From a checkpoint of a small transformer trained on Wikipedia: vocabulary 8192.
MLP neurons of a small language model. Each row is named by its layer, matrix (up: input weights) and neuron, and shows model dimensions 32-95. Each number is 50 + 15 x the weight over its row's rms, rounded and kept within 0 to 99.
After each neuron's rows, "fires in" lists the words (lower case) most often at its 100 highest values on Wikipedia text that the model never trained on.

L13.up548:55 67 49 66 23 50 58 65 38 42 44 44 54 30 72 46 56 50 45 78 70 54 42 36 68 48 64 49 86 31 62 36 83 69 26 68 58 25 29 45 57 40 61 70 36 45 64 57 48 48 62 56 59 22 48 76 24 28 54 24 91 22 52 50
fires in: "the", "a", "state"

L11.up49:83 43 48 47 37 52 26 53 74 50 56 48 44 76 40 43 62 55 43 31 45 19 71 55 69 54 50 48 34 66 48 49 69 64 49 76 52 31 48 59 32 74 51 76 56 25 60 42 54 64 61 49 40 53 83 42 44 24 52 19 51 47 66 76
fires in: "in"

L3.up310:55 84 63 82 25 49 45 37 46 58 33 30 12 52 77 43 68 60 57 40 36 39 31 50 43 61 47 66 42 59 56 55 47 72 80 62 59 63 47 54 14 46 30 64 45 40 75 63 37 23 73 30 65 56 50 33 40 60 63 35 54 50 44 72
fires in: "as", "just"

L2.up131:66 57 29 48 55 55 41 52 42 46 59 26 51 73 45 40 74 43 62 42 50 58 40 51 70 43 45 31 76 35 45 48 57 51 50 52 43 47 56 47 35 48 47 40 42 77 65 13 42 43 66 48 86 50 33 53 62 49 55 41 55 48 30 49
fires in: "he", "vol", "heat"

L11.up694:66 40 45 60 65 57 46 38 50 65 36 47 57 57 25 50 16 49 57 32 30 43 49 47 48 40 20 44 61 54 48 38 31 50 27 84 62 56 77 52 90 49 65 45 36 47 72 42 58 37 53 32 35 53 51 40 53 46 48 47 80 48 67 47
fires in: "was", "been", "is", "be", "were"

L9.up324:43 72 63 80 41 38 58 35 21 44 63 78 74 68 39 53 34 45 56 41 24 73 38 61 75 67 38 71 70 40 54 60 42 30 42 59 46 57 64 30 64 54 66 75 69 38 71 16 46 36 33 30 43 40 73 40 52 28 59 42 52 72 60 31
fires in: "of", "under", "to", "over"

L5.up624:66 45 79 62 41 46 40 31 23 55 24 46 41 52 41 51 52 61 52 28 84 51 26 65 70 35 50 37 53 39 67 70 85 52 52 32 32 53 48 43 62 73 50 38 54 71 40 27 49 72 24 53 67 33 48 79 72 64 47 48 37 54 48 56
fires in: "at", "to", "along", "of", "on", "through"

L7.up421:30 23 42 58 57 49 75 71 35 43 76 69 67 38 39 71 61 60 86 43 36 52 69 54 63 60 45 40 34 68 51 47 58 40 44 61 63 29 65 69 66 44 84 58 54 56 69 53 58 47 40 40 48 55 47 50 46 79 49 48 46 74 40 39
fires in: "suzuki", "of", "in", "well", "to"

L2.up26:47 49 43 45 44 51 29 37 49 65 29 51 71 59 62 48 54 34 58 41 53 42 73 38 73 34 46 40 69 41 71 49 66 42 47 85 36 60 24 53 75 59 40 51 56 49 47 40 35 47 40 43 64 50 69 47 36 51 47 39 45 67 79 46
fires in: "12", "11", "13", "2011", "2012", "111"

L12.up710:64 63 42 50 34 50 64 54 53 41 33 49 34 38 27 52 48 51 72 63 34 55 23 45 80 65 31 64 33 60 69 30 45 59 74 34 59 36 17 33 71 64 53 42 38 36 75 52 55 36 37 20 58 31 53 62 76 32 42 23 67 67 44 39
fires in: "did", "does", "to", "may", "could", "or"

L11.up463:56 67 43 46 43 68 54 56 63 54 47 53 74 40 39 08 53 44 24 41 64 62 66 44 77 58 41 67 30 37 54 50 69 58 58 50 60 60 47 58 34 68 26 61 73 28 39 46 44 49 63 44 45 45 39 63 63 16 19 29 72 50 59 65
fires in: "a", "american", "the", "was"

L9.up100:63 48 68 63 71 43 64 56 55 31 56 28 53 46 34 60 27 49 43 40 58 39 44 60 36 52 41 37 51 63 26 52 63 52 43 39 57 53 05 36 43 54 65 41 34 41 60 47 61 53 24 42 53 65 60 60 67 33 58 56 76 45 46 59
fires in: "of", "other"

L5.up306:50 61 36 64 35 51 62 30 38 52 63 39 55 50 37 34 34 74 37 38 56 41 64 47 66 37 41 33 66 39 58 43 53 37 31 33 54 32 53 75 49 28 60 53 60 76 57 50 38 32 68 34 48 64 51 32 36 48 56 56 58 50 73 27
fires in: "as"

L5.up590:75 65 72 70 60 66 59 68 49 76 77 25 48 33 57 67 33 39 26 42 64 53 40 36 52 50 54 64 60 57 64 52 44 56 51 61 52 22 48 29 42 78 59 29 42 39 47 68 32 24 80 37 71 52 36 41 48 56 70 56 47 66 40 28
fires in: "his"

L11.up388:64 25 52 65 36 52 67 42 74 31 55 41 69 52 72 63 50 46 37 38 83 19 53 44 63 62 39 54 72 69 61 79 49 84 36 66 41 57 60 50 49 52 58 50 56 28 61 63 65 69 30 19 39 54 58 53 47 51 64 48 37 44 61 37
fires in: "of", "for"

L3.up634:67 70 34 32 51 16 86 40 49 53 37 38 22 52 45 35 60 55 73 32 34 49 39 53 67 53 56 45 41 53 80 74 55 70 63 67 24 69 73 20 43 36 60 64 50 34 43 75 40 48 53 28 44 34 42 51 54 77 81 64 76 43 59 49
fires in: "with", "the", "where", "which", "that", "supports"

L2.up690:59 62 56 62 50 70 29 51 78 36 58 56 28 46 64 38 48 48 48 22 43 32 52 50 50 36 37 37 75 41 84 63 52 35 57 69 75 22 34 54 57 54 38 69 48 46 36 41 50 38 32 43 58 56 60 53 42 32 45 52 57 35 41 61
fires in: "11", "2011", "10", "111"

L13.up53:55 57 28 48 59 58 75 30 23 66 36 35 69 63 54 30 59 54 66 58 70 52 50 61 53 40 56 43 38 48 46 59 37 54 64 47 41 35 41 43 53 50 64 50 40 38 59 36 52 47 43 53 62 36 36 65 54 58 60 45 30 83 46 60
fires in: "and", "to", "been", "roman", "be"

L11.up316:33 46 46 70 50 46 31 44 24 80 38 50 53 76 61 57 35 41 44 06 38 55 56 76 75 45 57 41 75 69 24 47 61 58 42 33 59 58 48 43 63 55 54 74 72 31 56 66 51 42 44 50 47 46 53 72 34 47 43 37 42 70 46 42
fires in: "an", "would", "sq", "uttarakhand"

L9.up235:63 32 59 59 46 45 47 00 49 35 45 49 32 56 48 31 66 62 48 34 70 44 41 72 76 63 52 38 63 34 62 31 44 53 74 61 58 50 40 51 59 51 79 47 31 58 63 41 41 55 51 69 59 57 31 47 35 40 46 47 74 64 65 63
fires in: "to", "would"

L2.up372:68 38 52 35 32 50 12 35 60 46 54 54 20 38 52 56 51 72 33 46 46 60 51 67 63 38 70 56 68 49 59 44 35 35 49 36 53 31 50 42 71 58 66 60 41 48 16 60 46 67 60 28 41 38 57 43 68 23 26 63 76 65 44 62
fires in: "0", "10"

L7.up81:51 72 27 62 47 46 50 51 50 66 38 61 72 41 21 32 60 61 82 29 63 49 46 36 89 42 46 36 43 47 36 81 55 52 60 56 69 55 62 60 67 55 29 48 54 34 60 36 25 74 28 48 48 63 51 37 56 31 27 63 53 27 78 23
fires in: "for", "as", "in", "from", "with"

L11.up140:68 47 24 53 44 55 52 53 68 48 62 46 71 64 56 36 41 41 33 63 39 65 62 45 68 62 37 47 39 51 39 29 36 46 58 61 66 58 46 53 61 31 45 61 56 52 66 90 64 74 58 60 69 35 87 33 36 22 43 42 46 53 58 64
fires in: "and", "was", "or", "is"

L13.up368:58 34 27 48 52 56 43 64 32 37 62 57 38 31 54 46 34 51 44 58 76 61 59 71 65 52 85 39 37 57 46 62 53 87 28 23 34 37 56 60 58 67 53 84 74 51 67 32 49 01 63 46 78 65 58 56 44 69 43 48 59 51 31 43
fires in: "and", "the"

L11.up435:39 41 21 39 53 49 44 54 40 70 39 43 66 65 61 52 57 58 35 55 38 45 35 48 54 71 33 40 70 53 38 65 72 78 43 54 59 44 45 80 38 48 24 60 51 20 80 58 62 73 59 47 57 78 38 40 89 36 37 87 62 47 60 48
fires in: "of", "the", "as", "municipal"

L9.up459:72 50 58 42 50 76 76 63 55 58 43 40 36 60 58 54 31 42 53 45 53 34 47 44 42 28 60 41 40 49 64 54 30 71 33 45 53 58 65 56 63 49 40 52 33 58 41 53 36 47 56 60 40 29 58 30 48 40 57 46 61 42 53 56
fires in: "in", "of", "on"

L9.up437:59 42 53 74 45 84 17 71 38 33 51 63 79 52 47 72 24 45 51 39 62 47 76 64 46 39 59 44 36 60 64 31 43 56 34 61 22 47 77 34 76 34 38 41 47 44 20 56 49 57 57 49 59 41 48 66 63 76 36 36 62 25 62 76
fires in: "was", "to", "had", "a", "with", "helped"

L5.up286:68 64 49 38 20 62 49 54 55 64 81 69 28 47 37 20 67 42 61 30 42 32 48 42 72 56 32 46 40 57 70 52 37 61 45 35 64 29 60 40 62 65 48 70 52 29 86 55 64 53 48 53 39 54 42 83 54 37 13 39 66 51 39 37
fires in: "for", "of", "on", "at"

L11.up594:71 39 63 43 54 46 36 55 57 35 62 53 69 68 65 38 42 49 43 51 33 34 16 52 47 33 42 24 58 34 42 39 51 28 62 57 61 52 39 45 75 20 60 50 59 36 53 34 30 46 68 51 63 51 36 54 63 50 47 41 60 60 61 66
fires in: "was", "had", "were", "being"

L5.up526:59 53 53 42 57 44 50 48 71 52 36 38 46 30 52 64 21 52 60 61 16 45 60 65 29 44 54 37 36 78 56 69 63 68 59 49 47 45 42 08 59 70 54 34 40 31 51 62 68 45 45 24 35 44 47 21 40 52 68 60 35 48 34 60
fires in: "of", "the", "with", "del"

L13.up125:88 51 59 63 34 76 45 61 68 59 51 43 45 44 41 62 33 61 39 59 53 38 54 44 56 45 61 60 51 48 72 36 73 81 32 52 28 57 61 48 45 59 50 56 52 60 49 74 66 51 48 48 51 76 35 46 69 49 45 32 23 50 43 55
fires in: "for", "as", "provide", "the"

L11.up646:62 45 41 46 65 23 76 82 31 40 57 00 49 53 41 52 59 49 46 60 30 44 53 52 58 24 34 70 40 24 52 48 50 76 56 49 69 41 62 44 51 73 27 70 55 48 67 45 52 28 38 33 62 52 51 59 28 42 20 46 46 27 78 41
fires in: "and", "the", "in"

L9.up591:50 59 46 62 51 52 73 30 25 32 28 53 47 62 63 75 26 63 67 53 48 56 56 65 65 30 67 60 69 48 48 36 42 62 65 40 34 63 45 55 66 66 30 37 47 41 26 70 41 89 52 44 58 74 55 51 55 65 89 50 79 53 57 39
fires in: "of", "from", "on", "to", "as"

L2.up316:61 40 64 43 20 60 36 24 59 43 43 27 36 66 46 38 56 53 48 57 48 44 53 53 80 49 57 62 23 35 90 32 19 66 66 42 75 54 27 61 37 40 56 54 29 63 56 61 44 75 55 33 64 76 48 83 22 53 47 51 53 58 52 51
fires in: "may", "would", "to", "could", "will", "helped"

L3.up531:54 70 62 57 37 51 67 50 45 39 55 31 62 52 56 31 53 53 76 43 43 36 49 48 66 52 31 52 39 56 42 41 65 96 29 55 33 23 32 62 34 34 38 47 45 60 46 53 44 52 44 77 41 69 41 31 71 61 44 48 45 88 46 39
fires in: "as", "most", "more", "released", "et"

L7.up95:45 51 60 56 59 35 65 68 62 71 22 27 47 39 36 42 56 64 63 55 65 50 26 39 59 59 55 71 54 37 44 51 83 55 57 32 44 49 20 58 30 48 43 57 42 48 64 72 59 29 26 46 56 67 51 44 49 37 36 61 56 43 36 50
fires in: "as", "that", "the", "0", "which"

L9.up367:75 41 22 70 51 80 25 54 30 41 61 33 50 81 71 40 63 52 53 45 70 47 34 38 40 56 61 33 40 70 48 32 41 50 46 58 36 13 42 39 75 27 66 39 56 66 38 43 68 71 63 43 44 64 39 73 43 28 53 88 46 52 57 53
fires in: "in"

L5.up545:49 48 65 37 49 50 34 43 61 45 77 68 59 71 40 51 49 49 46 52 57 78 63 41 48 81 57 54 51 42 46 35 39 52 40 45 41 34 55 46 63 45 77 87 73 43 42 40 42 24 54 38 39 43 38 37 56 36 27 37 58 41 66 71
fires in: "for", "of", "in", "modern"

L9.up604:66 15 87 49 32 37 59 73 63 45 42 53 55 37 61 63 52 41 57 52 46 44 43 40 70 57 30 51 52 58 30 27 70 38 40 56 48 74 62 25 55 46 43 43 70 33 44 47 34 81 59 32 65 59 52 43 36 71 26 51 87 75 57 52
fires in: "a", "not", "an", "best", "one"

L5.up735:77 26 79 51 44 66 35 30 41 22 46 45 52 58 72 26 55 59 48 49 65 71 52 43 73 77 83 64 41 54 53 43 65 44 60 65 42 46 40 58 51 68 48 53 72 53 40 62 55 40 53 62 76 51 50 53 60 59 40 77 42 79 72 36
fires in: "to", "may", "not", "would", "could"

L12.up422:61 48 25 58 32 58 72 43 36 57 40 21 49 16 87 46 42 67 19 55 64 52 43 60 43 45 70 77 30 71 30 64 85 57 62 41 64 32 22 42 32 46 66 81 31 56 48 76 44 60 51 46 48 39 53 48 84 55 40 45 73 32 51 67
fires in: "the", "that", "this"

L9.up682:75 46 44 68 40 74 13 58 51 22 44 50 71 50 45 70 42 48 53 60 72 35 61 66 46 57 44 41 34 61 48 30 68 60 67 75 31 27 65 63 49 65 36 40 23 23 43 57 50 63 46 30 60 26 39 58 39 62 71 51 64 32 52 64
fires in: "was", "with", "contracting", "it", "in", "is"

L7.up267:51 51 65 19 42 38 37 61 18 57 82 20 67 22 54 74 71 58 46 73 72 40 63 27 75 41 43 51 81 42 63 61 50 38 20 57 23 58 52 61 18 37 39 74 57 23 66 72 59 56 49 41 47 54 59 44 52 33 19 32 49 22 32 62
fires in: "one", "the", "most", "more", "too"

L5.up144:53 64 82 59 36 72 64 59 75 51 58 31 46 41 41 74 25 49 40 78 72 34 50 45 61 70 38 45 38 36 32 66 38 67 50 52 37 47 22 19 42 57 54 48 46 43 51 73 54 74 54 40 31 59 63 50 64 56 40 58 52 71 44 39
fires in: "of"

L2.up462:71 20 31 42 52 83 32 50 45 31 49 55 57 28 49 55 50 53 32 52 67 56 30 53 48 44 61 57 46 55 36 59 39 62 53 53 65 44 51 35 74 58 61 63 55 64 27 76 46 56 52 22 54 39 40 56 59 35 48 70 76 54 28 45
fires in: "0"

L8.up143:46 35 42 62 42 73 55 88 40 36 38 69 61 22 54 81 39 61 42 55 63 56 36 57 27 44 32 62 44 70 60 61 55 77 54 24 55 47 41 61 51 33 41 52 48 85 43 67 63 39 27 45 57 60 44 51 42 54 31 75 25 75 68 46
fires in: "the", "and"

L12.up173:52 35 64 58 49 92 58 60 33 19 79 61 49 57 66 68 25 50 42 30 67 73 46 37 48 45 50 45 69 75 64 45 50 66 58 61 61 48 47 61 74 45 48 63 86 44 46 54 65 48 33 54 34 66 47 52 49 42 62 46 34 55 74 74
fires in: "in", "of", "with"

L8.up167:38 59 40 54 38 55 60 55 42 53 61 65 78 51 49 64 61 66 65 46 40 63 44 69 46 51 58 49 34 56 37 52 68 55 60 52 49 65 75 63 61 44 56 75 26 53 31 49 68 65 18 33 43 35 66 37 44 41 63 58 50 67 67 27
fires in: "to", "in", "of", "make", "made"

L11.up575:64 49 31 68 39 72 68 62 60 43 78 57 71 53 58 55 50 40 42 27 64 62 47 41 77 15 41 77 44 47 33 29 34 48 32 39 61 42 61 72 50 62 33 29 61 61 81 43 56 37 33 27 63 45 37 52 33 48 87 58 39 39 57 43
fires in: "and", "in", "but", "due"

L5.up297:51 40 80 33 69 30 77 27 21 64 44 56 53 29 45 61 56 28 72 54 53 44 41 47 42 49 57 59 77 45 19 22 48 42 53 63 38 25 49 51 16 52 37 33 35 58 74 64 61 51 62 31 47 52 60 72 46 69 39 70 63 64 39 38
fires in: "of", "except"

L2.up753:54 39 51 53 43 46 69 38 62 81 55 48 43 43 43 38 70 41 80 28 64 40 55 63 50 58 58 31 50 51 57 33 38 36 54 46 53 54 32 54 48 55 50 70 79 50 62 55 41 68 43 46 42 29 46 64 40 56 33 24 20 40 75 42
fires in: "also", "later", "website", "former", "newly"

L11.up557:47 29 48 52 48 19 63 71 53 24 70 48 41 38 52 60 26 28 80 44 54 40 44 50 55 81 65 65 49 56 48 76 45 48 48 48 42 33 76 57 38 45 45 41 56 55 70 52 45 48 44 32 45 56 52 50 44 83 62 36 68 25 31 28
fires in: "of", "in", "for", "on", "early"

L9.up385:57 53 34 66 41 58 45 40 50 15 24 33 66 56 46 54 60 52 36 62 54 76 77 41 51 59 83 52 33 23 38 60 54 40 35 48 49 44 57 39 57 53 55 75 61 14 41 59 57 62 45 54 38 52 24 55 50 66 44 54 41 52 70 56
fires in: "was", "took", "won", "to", "received"

L5.up117:62 46 47 59 33 44 62 55 76 30 62 50 65 55 37 50 56 55 67 43 55 77 48 45 46 59 42 61 78 40 35 46 51 61 62 72 49 45 51 37 37 70 50 64 27 43 57 58 35 41 34 50 45 71 61 47 61 47 29 60 64 85 43 56
fires in: "of", "and", "with"

L9.up17:58 51 50 64 27 76 73 61 47 58 46 29 33 63 50 72 66 64 61 65 66 44 57 49 43 53 45 58 37 30 87 63 41 90 43 62 56 34 43 67 44 39 65 77 56 65 36 55 44 40 55 29 50 44 95 33 45 40 52 50 38 43 61 28
fires in: "the", "in", "s", "of", "on", "at"

L5.up74:62 73 41 80 53 74 69 58 20 62 30 50 51 43 47 35 54 28 54 33 52 33 27 41 54 54 56 45 57 84 42 42 65 58 64 51 25 52 45 86 21 77 49 65 28 59 38 74 41 66 68 55 75 47 75 26 38 58 48 72 53 54 45 40
fires in: "which", "that", "then", "whom"

L11.up637:53 38 55 63 48 48 73 53 33 47 43 28 63 37 53 45 50 50 19 47 39 46 56 30 69 42 55 40 26 40 31 51 48 54 75 40 25 53 79 56 51 50 64 51 47 25 52 59 50 38 72 23 77 67 47 32 48 32 60 52 41 80 57 67
fires in: "an"

L13.up650:52 35 50 59 57 43 56 58 58 63 74 63 51 45 65 47 48 29 27 31 50 52 57 51 64 57 61 62 58 45 67 59 45 69 52 51 33 50 17 51 16 46 57 35 36 27 89 66 56 56 60 57 47 51 66 59 36 40 41 23 23 59 43 54
fires in: "and", "or", "as"

L11.up352:48 49 64 44 55 67 66 48 47 79 66 42 45 39 57 56 35 68 59 31 50 57 21 53 58 64 30 39 57 60 35 43 48 68 51 97 53 55 57 52 34 46 31 67 50 25 62 64 72 51 49 15 46 69 22 42 72 55 58 62 50 56 66 75
fires in: "as", "part", "became", "scored"

L9.up524:80 56 75 26 20 64 51 55 63 64 61 59 42 57 55 48 52 58 56 53 60 40 53 91 69 44 69 27 55 37 54 57 44 55 35 46 33 58 72 51 27 48 21 28 48 55 49 71 78 62 35 21 52 70 53 43 69 49 40 34 35 38 51 52
fires in: "two", "one", "a", "with", "after", "several"

L9.up315:38 65 52 72 25 53 64 48 27 61 63 77 34 56 41 62 46 21 51 55 55 47 36 49 28 85 25 36 55 44 46 33 38 56 55 55 35 39 44 28 34 58 45 83 54 26 37 70 47 58 46 47 60 62 50 39 31 59 67 25 46 44 81 44
fires in: "a", "became", "as", "appointed", "the"

L11.up121:68 53 46 56 49 44 32 48 28 48 47 60 43 66 51 52 53 41 44 48 49 37 38 72 72 60 20 37 26 59 21 51 45 83 58 55 38 58 42 61 69 59 76 47 48 55 58 76 57 71 31 36 35 64 53 59 63 34 35 30 50 42 74 41
fires in: "and", "to", "for", "of", "by"

L9.up111:53 50 52 48 54 19 43 56 37 43 81 99 48 34 53 48 60 05 28 48 57 57 73 64 53 53 21 42 52 69 58 74 63 46 47 69 59 24 67 65 67 82 47 56 51 51 50 52 40 63 50 61 29 63 54 47 77 39 56 70 96 48 56 55
fires in: "of", "on", "for", "to"

L11.up70:68 50 60 65 67 81 61 39 49 42 59 70 30 46 57 44 50 46 56 58 63 52 33 39 39 59 65 47 46 54 37 66 25 31 23 40 46 48 77 79 52 59 74 92 72 59 60 74 49 60 66 32 36 49 65 38 63 34 66 60 43 75 66 53
fires in: "on", "for", "under", "at"

L11.up389:36 33 48 68 73 52 44 42 88 46 22 24 80 35 58 85 35 75 46 42 47 53 44 19 56 37 56 33 40 54 54 44 48 45 24 75 47 46 45 33 71 58 64 51 21 41 44 47 58 45 36 52 61 45 56 49 54 67 41 75 41 43 65 31
fires in: "m", "metres", "medalist", "mph", "km", "jump"

L3.up383:30 56 45 74 37 57 61 44 80 54 34 54 39 38 61 19 46 75 53 37 34 65 55 37 66 68 46 36 44 74 55 56 69 82 65 52 56 63 72 78 15 49 54 40 48 52 73 38 38 63 61 40 46 50 54 29 32 57 32 60 71 48 54 40
fires in: "while", "where", "because", "as"

L12.up382:72 65 27 72 36 39 56 62 37 83 35 39 52 51 72 61 62 22 47 34 19 28 38 56 51 51 35 37 61 45 33 53 61 38 46 69 56 65 48 51 46 77 74 32 39 38 43 63 51 61 71 47 56 70 49 54 59 36 61 27 50 69 65 59
fires in: "an"

L11.up60:71 21 70 49 74 61 62 45 29 33 42 43 62 52 58 52 35 84 61 57 48 55 57 77 57 44 37 70 43 36 70 46 66 66 50 53 44 61 64 45 62 17 36 43 60 55 68 58 42 73 65 49 49 36 56 74 39 78 72 39 70 42 47 36
fires in: "the", "of", "my", "to", "ve"

L7.up101:73 35 56 45 23 61 39 49 51 33 47 68 24 53 81 18 30 42 53 71 86 35 32 20 51 75 37 37 25 61 33 37 40 32 63 71 39 55 41 63 56 43 74 57 60 47 36 56 62 50 47 52 65 11 42 61 51 36 27 44 58 46 74 87
fires in: "not", "to", "more", "t", "very", "too"

L3.up525:36 54 53 41 47 50 54 58 48 58 29 31 32 36 83 46 38 36 78 63 53 41 45 33 87 27 53 43 59 37 72 67 52 63 66 45 15 73 70 29 28 38 35 45 50 24 53 59 42 46 67 37 70 33 20 35 57 29 53 45 42 68 30 28
fires in: "the", "she", "2nd", "3rd", "second", "9th"

L9.up218:88 53 68 77 50 49 57 42 58 66 52 52 59 54 71 54 44 56 47 34 52 49 74 42 40 28 61 41 73 32 55 39 39 57 58 83 48 68 57 68 60 55 43 45 50 49 48 38 59 49 65 55 72 51 39 66 52 47 68 67 72 38 65 72
fires in: "was", "be"

L9.up189:49 29 26 63 76 48 60 46 51 49 67 52 61 62 46 47 52 39 45 43 49 62 52 45 60 35 25 22 54 64 38 33 46 69 54 58 60 48 36 36 33 80 44 68 19 30 43 44 64 69 32 59 60 36 62 44 62 66 35 36 62 76 44 28
fires in: "is", "was", "been"

L9.up260:26 59 43 47 23 43 34 53 57 71 74 79 44 41 54 36 50 29 37 44 44 57 99 50 75 39 45 38 67 29 56 60 46 59 59 57 31 67 80 31 62 54 52 73 61 62 68 72 54 37 44 31 34 29 89 50 43 44 53 49 48 46 46 82
fires in: "to", "him", "of", "following", "times"

L11.up443:54 58 09 58 48 73 61 65 49 68 31 36 56 72 41 50 56 30 65 61 45 32 55 60 41 39 29 54 51 24 37 51 24 50 63 77 51 31 29 45 42 56 37 60 42 47 57 37 40 67 55 36 41 43 60 51 45 62 41 20 47 73 54 64
fires in: "was", "is", "also"

L9.up230:45 83 45 40 37 69 56 44 46 22 18 44 35 76 30 39 59 72 51 47 56 51 53 57 62 49 29 61 47 47 70 36 56 67 45 64 28 50 84 76 40 65 23 37 74 66 48 62 46 54 59 46 41 43 38 80 63 38 55 62 41 52 57 64
fires in: "on", "of", "at"

L2.up367:69 56 51 40 36 30 55 51 41 81 52 29 25 29 65 68 33 33 59 46 58 51 52 40 38 50 74 48 60 49 52 37 63 23 62 32 29 46 30 41 31 40 56 28 39 62 41 49 29 53 59 66 41 84 55 54 55 46 36 62 25 74 58 67
fires in: "its", "his", "these", "whose", "her", "foreign"

L3.up681:50 56 47 72 22 43 42 36 72 48 42 68 33 40 59 50 32 48 54 69 58 50 79 45 59 63 51 40 55 57 46 17 28 84 36 44 38 42 36 62 21 69 36 59 53 72 62 38 57 58 45 51 40 69 38 59 43 45 77 35 51 50 75 76
fires in: "in", "on"

L7.up680:42 37 25 40 43 50 43 45 55 47 54 51 61 37 47 45 54 43 54 63 58 53 67 48 79 45 42 33 56 81 69 50 65 53 20 56 47 44 75 44 62 44 39 29 44 52 24 60 70 47 75 57 38 59 43 45 59 46 32 66 69 43 59 53
fires in: "in", "on", "as"

L12.up225:82 46 34 61 38 59 69 43 20 52 41 61 59 34 65 64 91 39 71 55 41 55 26 49 56 64 47 28 43 49 23 40 45 30 49 41 15 60 58 50 20 36 58 50 59 43 34 59 50 40 61 30 78 53 49 50 46 58 24 59 42 71 67 44
fires in: "an"

L13.up625:53 70 61 66 41 44 70 13 34 30 57 45 52 56 26 37 61 28 49 19 61 46 47 31 56 46 53 42 68 59 45 47 57 59 71 53 21 58 35 58 63 47 38 49 42 63 65 57 49 69 00 54 70 63 74 46 52 53 55 34 47 90 20 67
fires in: "to", "and"